Part of a small language model's weights: a variant of Muon for these matrices.
MLP neurons of a small language model. Each row is named by its layer, matrix (gate and up: input weights) and neuron, and shows model dimensions 304-495. Each number is 500 + 40 x the weight over its row's rms, rounded and kept within 0 to 999. Numbers have three digits each. A neuron's up and down rows have the sign that makes its largest values positive.
After each neuron's rows, "fires after" lists the tokens most often just before its 100 highest values on Wikipedia text that the model never trained on.

L3.gate593:475495584517604488460506465529574475466476503532493539446515467569543545430537525561522517501457532564445568570486428443513493483519562525494556479489527442475475472485504466489451483529499478489493477453498509521510618473516490489513484486525469461549509455472587463517486534566493470528499528480484507483576535512518468466490494441508458498516481476499449517470511529558593458499506464506499502504550520513497471505470490502512509544453518457493540561483567471510532533544419445432560463532501488540534547504489500497454479649503562530473466469502496581554598484494544527487
L3.up593:463444559497551493528527465543535456494479492373547525427476499503507522488460505493476502453448544517520566476512498481505508476531523524556573509457571484468516474545467444514486534527504502510526513504493486516492556495462541527568477457503537489501491458406557485544488557539495455586483533440504478516501511520482497596535445494530482501529478522584506527518519531482515449414623443519495539501547449500538500464476566448561519528412508490460498501407575475530522437489431442440544488523544484483538497546511394472464434552496509471531502468418493541552542456508536474510
fires after: "2", " ", "6", "5", "4", "9"

L5.gate712:559472503494460518491473521565476473539522474508446505498485451523448498507516494497498508628456521456470470572553590483458506507488452442463510541529534474561465456576499508487506476481470458537507513536539492471509475460532558474504455525516490472541448392515507504514503512546513496477515519486513501513489524527504557453462580484512494507478556519448499488451506522485531491523454507479499499550488579503513453502497548472470519424500540544433445476532510522499482501559533501547494467504446463517526490497570497469524497591472497477494493386505492520565491473541546460467
L5.up712:552550466446465528445501556507555507483512530509525497518536453465541467539461537508507566484530485501589509518528502482480427561458484476533500639500464435474541536559506530511473571448477508483507507465531416449531526479497556378565445548494441462553488472565539496491525499453438469477507521510511509483483494494456557547470489427498503455481527494476477500493528479538455549514524490433444516554497541506569535514505520494443576467455422616483515485507455564496476538535576557503568461544431486455491513495470440530482533422483519471391466451538464533525515447547481508476
fires after: " ", " O", " D", " W"

L2.gate368:430512498550496489555488525501481554446505502459510476462554560511399493443482462498520479487509528529543510491458496444465500432472447529450519484456527488460554502574550512480506453475476523438458521438491434440457501465480573430482499488546481512505487490476522533606560504456533463549518484459469422565523529475441446564498501522490541492551480525495510555487441562552411456473500469579494497560489439506431529489508457406449578513509456581476452480508505497469490462446519532491470453555591495508457503433476486461572533489535471499457517520548489471502522488513480485488
L2.up368:469506563461501497496480573590500430499515528501494549497465535507496521482516509400499562476532505473489524437452543501505536563546539446543550581512544508484416398475520481510510553509410528552444493512461508475550491485487517555487524438516460528460502530485434470482514484521418453457530528489481576425524508542528464488393507486472479535458504510525449481494454457500444473536431540524428547470495518475442464494401465543491479507485505516567499494527537488514455495509500485502507462486517523520492520510576531591408470452505427468530506493474386504546498480494485532528
fires after: " ", " re", " c", " C", " Be"

L2.gate602:544477532514510523567544516491491508480424547430502471527503439565537464493507497568432464536514443462543459595431544521492495515409480515495503492441478492433551470502526509534446507515502473535505376460529484451437507464503552494514537570491511457486409494496437490484470490466494540557547512573530541543568594447484439425542453524511425494427521450494531532525502429586487479463429592581540471510434454495583538506494474526557505578516534476470488567476431478468500497523574552499508532529441522584482483541495479489540472492536505480459490609440440479568518530547467523534
L2.up602:533537466504527530521569502454459575470473566486501535447550488485440496479495458429476544492546531558518497460448511510527559489473551422514506576506544547524502465464449429486453522492494557507561452442476500440464520531469533517520483442487487465503456484475557494511485531485527474528553538473426451499527489450524558445493540468444521490483539513473504541476515539483423479544455440464446542484583530533504511476488544507442501522525454494502556477556499459456605521493426476500569519532452454486504444497473513505500478511531504478467517448483527559477481521449534473480
fires after: " ", " (", " (−", " (+"

L2.gate749:511554493495533548472501524528540452416575495527577554529462555541453516480416496540491439504541484539654543513560511497521478487488488461454486532543519463542439452458541467463517439440526531487476526450548466469513488513439525487489449498486537514485437446512551489500458443445405536463482477519513457477546495494518442485522475472493529444487479492544469480558487466513389494509564468574457496551465530572478519467419504487565444562570479501520441484584468531547540529531477494476519485521631533554467551494538454467401456512476517460531476472523506508486523461513485576543
L2.up749:532485509522468475434512578456561543535453534562470570540529516494524521445473479454503465458381472486464483565493513530498456503453548441555424497454556584491494525477512525458508491494524463480467545544446492532509515502434522462573505498417479465496444447498456522481534463452514458558455503497515459526418479486479484504513513455476462499527461467575524484576471496469474480438467559472460547482591529503527496460495550453514493553476568480506517609475513504505466558512525495463568500504527454540483510458582473501537411457475606465557550415540516508469501494590443503470
fires after: "s", " S", " sub", " and", " in", ","

L3.gate708:445551446510544532476477420599559500485505453455427495492485494545490500501460522521454520482505541537537568543509486531531497465495537498476467501458526512573492474481577477527505474473551545458431456537495486492493471546485521489434515411472430505446424493551486529584456474439472482500592488513463455493448470432524490484474498525499471447559534541477497557510524545476492396597460491524518470564499436458491538477423432496514478482484546553504441486468422474517531492561505453472518530509510496569429559493464488554532453496508480485526543447464509567540463519536467476551
L3.up708:491521543444552505423538538543499522486560534553481489433462522448605501526452557454569555497532514506515585488450613506421488481490573488510504465508508507463508498483439498466478454477417528515519495546521525501497496474498507497480439479518560538519498524551538494480482508535503449470421425483502506475458505425436400534517495496523469514472450431491503481549486563457531528565502626495500492510508482444526521464480492463478524523616484416507429521481513470536506532531519556498480535569556475576502513549486475469468387491493545523506506480507508472561468434546491518472
fires after: "s", " S", " Su", " Or", "hor", "ci"

L5.gate819:528507493489512508543479501510482457532520488410479558427512550511515530522482493476449548469526473561499550469504504556492476464495465544460487517454565520481580403467574458495455511473513490480453502516512473558470560523486536448529488480460568564422516472380502512453502522516490460478551543479525486511455507538523483526417503532453485547503475530487443482582500483546571472499516522435503532537452472438509499560468525493438493565461543501556578520495544499441434506523528445554548500483520547472611508468508526499505514465499511477428491510498488486498516449470442558513
L5.up819:490448548512476459528451564530538544471467483528483590475508440465549544505520527465523445528465531451582550537484473484495524548476553534449632542517527476582565530477543548494511468443527567456475515506478560507522470503530506490483459399528539560530563596428553515484559514464458474521543461454545538546499503556483550513556550524466532452542439534466464490470492467471453496595549532548516563583464460532529504491542534494475465549569501506518482479531504477502501537550547549540497549452559543529507507592487513518480508456444499462530557422492465494483489541467466475478
fires after: " |", " ", "\n", "0", "1"

L3.gate613:528499448471449408381462463576494549514520468472574517517466486548542456534499571476528495519479498414444546509527550486491490505505469521490488497433480448550509452521466553455524495466482536505446544465502524558492491479458447477477561466531469547475475438464508533471494463503507486489444503488489555493561557457423488483491540468500535526543489503549474527535477495519488469505538471466494446430470487520484394526433508476513598548545465439482509438393518496531561582485511495492566527524494540516512515524482431536535511486467569520469508490468439537522517515516536529483
L3.up613:457477477439495498536472504520537461473520526517467528542573465518529540449528589464517468508564511485508513467508534494543465539542482452504452508475473508533463441459450503521477477498573460552459500477458512489497521527522476475431517466536502515427477418494496476509505442466530472445474470552494534460487551486433515518573529468467555515494522554463469487449459537444488517471525502493571525488485533493472466440521542520470540547523488476494498434553452474583501595544467555585523546478509527446501532510605526673555494450544529466472551435433481470442509464522438519547
fires after: "\n", "B", "4", " D", "M", "3"

L5.gate538:495473470521549484467489549539450440527495542403557602568462486438498488510494512521485478384523432546442560518480484573498478534525502521527467448498457471520489480485539553463449464499472505450538570495520496438564491413470434510555533437520453438465524515507433497441547493550557515493507513490509541388587497513415537525522556497582508493472527467427544482474505480530507456516553578515476506412431433439474466487489506513513566486512521489499532477441549554515467603523450491544551535458582515467491480491539477517509402571562520499510454558493538482545449508496505492512
L5.up538:571565452511496517499467559515419542499573477481487567520467438495515407530509497509520516440514492488429558527426531548489490534523493525518501497445535464483540468454486477469471499515482523505472469429473497503492576515494473529517474461515535408473534522497527517487450479469503528517500459442517481438453514487487487471532513561479572573488484476432559410514527487509582552431525574513494484509490451509528530468497557537455555578450411491503520398522497450500507499503485493581499488447539503495469424493507474481540577493458514514483521527500493519459490506501492462424
fires after: "\n", "4", "3", "0", "voiced"

L3.gate619:502523487459494496521491520536451475476543494422464485515575524556510527520505456477426485463548513419477500500405571569454481443578516480458477451500572499464459443515450549470466516527473465512470480502445495493476541522478517552491529438479537472482487470465535442513506477510575523561488545524478545552451506460493512464461521532573496450465532433532428511466516513541547432434513550471520545558566522525568443544389500522478469464466489489466547469494427513501399504511563461519482503591436459492514575511509514449478460474530497494496480497476516570418471522483504487594
L3.up619:489526536532510552456486552535421528473489538487561489480571449489519455541486457497490468549499444491520505508558576519518471540516518449505502596610536449578484499482518522510517522549443550510456505453469516473435497457468535493531539498514540405494511552433523502532454461446540502522476524493475494585464490534553569578555477497529504519490484422413452473472500467467435514602475516522552542580574509507598492473470514493486485499457465566535529460453567544544571545529581571562524465505499391485505449386467422497469532471508473437553499463496486483542500543538526526510
fires after: " ", " =", "-"

L11.gate753:495483489505549504495476515431545484532485488460454512461524491530565565560503466462489487415481458443413535501534533485537474489514502518480475459537511490566466509500512433480537541503495544553469470432493426439515473505477437552474455481474571495551457478479461534529487508475537497499494550471526580457521482484443517449473567451487553527490476453452577484525449536590522537494470520468525409487488496454487490483448510562571509523574514453533507494534459494493442610545437488417507509536536507470515629555454472488538430476449484504538477506512523505560527471544481501506
L11.up753:532508500482518499539502499526500515473509469509455440500498487451585490470571464410451502513507500537528516467516533485460527519523535502500551463504523529523443521488529498486449485488528471483497502475459436562475537522376508514498553463546483509502496543526519468458492517490473512474507551474425566424480442451411485500512544541549488558525492454541510522553460477491540460452540506514518491502521527474571505442485516533520491484400424512511580521535488491506462524445436533505528448406498448586517477552475434434535523550471506575503496524568495565546579454536534463532
fires after: " ", " (", "1"

L4.gate560:494453508579531453592497445478458450452537518435544503480579486610480451562461519528558479558512509443537492524466497513543445488513473501540517513553494474509463451500448493532483524496584455508455517555522420453546581492474531445420569536555500487520500539465484517511414556493488446475588528455491550564481477589484524533526493556568534489518556538477467466487542475510511457443528505482532507449458533552516519536409474526507498395459504518475456496512509456520483537520541502504512520575518528541565468549502494542532503438497440504511479531532455494445536458481488432529
L4.up560:457494497483458474574533456588513571520473445427536557523585504498496484522439444486466521518537506465554460447533500541560526491501487539499523481480547434492481464527466557580507479506432528478514437546453512530502555530443470448473498445557535469452493516494493508521536452484400498455489451420546484516559451510508503497519462532498468536428523499472475506420486443541575493557517461518525526553523495507411496434523547464567496532511503477537493498508480521526488464466478516582534491501507460483452480558531472550418462462493432489563556530492513514490514558492479518470
fires after: " ", "-", "s"

L2.gate493:438458497468512609498508488639490469451550499473409479444463512566463505477544501510496503555456547484500503532554468513580570486495443459529487567494512468511515437527486470506419509485478564465462429473490408533522545481450514453514538453535519496499459478500540574436530497426493465468493442513495465512519524469482489515481466496525441433477535475526475443501426478505511413484447520536502508543511469469554477499477565517471532504506573516453498474527473444554457545509576460521465524504475392493495480476461476494470508526430514462521450497476485503529570537496548526537
L2.up493:528486464493563497556512595545519473493464489516465521505522509457533491425523453503438515551517519509415505527532533475471440441545471511568482513517345572441486499497484565470530472557532533507482509511463504528466549450480528473483546501495506471510526488545475496447458536508465521525500492507524541566424501470477407481488484474513514479455479498514519476547495480435537580424621517477549482436473543448535443558421491537457521490408488472461484506416567528541525448502518526504517554491516532573487489533561498521505526531532516489438490439462578473530497547506459513496
fires after: "s", " S", " ", " so", " So", " Su"

L6.gate541:535408447514500487490459520548449504480475539486408442586524511579466456578530476470573491498435506439472559478512468477476492467522436485499472537499524577489495539503443454505463502503465540484556463578520491468470575563535564510492460505494489517530497431504470430532528459487482456495520496470521495507502528529543530451533440517573581491591476476471462563477492509547564512460509523505519530525460515502456441488436490482513549544535505475553575507520476520497496498545521573485504479539415510570519531453549528466489497411511442478558528449460541495503572539429501471489
L6.up541:495523534517514570490467579534514491416498435478564553458556440519554486519517428458545527499467549495458426540572479394451384548515501439519495498554499577474397471464462521498464608500450477467544589502545431489478565512503487589535499481463528592496456500537515519518470450495456569476510527469464463539445469486484558476490556567525529497555442585540419452557542504483468484477482539531560500459568536542496467447495470511452505474507484556519516513514465567447482516505564608545493519538506503532447572439527574492480538478435522442511572447548517447562517495569521554497
fires after: " ", "9", "-", "1", "3"

L6.gate183:492367531520520535483484509468466513459547485457564488443483445465502560490490491499491451503479524540440508421511531496493505482507521518497457574451547504504566514528502512526444546506563484432497493481567512478523634531482534486433523472549445554559466473523453517457465476546524536516497473464457478536506532481498486476435457440513563543533535475531505533518491462546515499435517482384558500491419462518470505457483516476516367444487570458533549550491538526477560550536424479470514591504538530478508542425428500493522473458448526503471548497504414510493538478457510510474
L6.up183:458487544538541454492455491495516469488482440485505535449466499493480511509507603439504525526550416583528518476476536577501434535513479579496623470433537471517459457504524507447511484475523537373520492452522514477442477513425516497512498542503469416466519542436497492473510481540526541480531516521532571448463493443553459533547526548527523490509557507497502509475464491492620580434512498442442465539518508520489417487552534508428490480509446491516478509431485494486507468579489477517487431536465523566491531513453533543597536549477522576496471453543510553576508532469500535492
fires after: ".", "1", "–"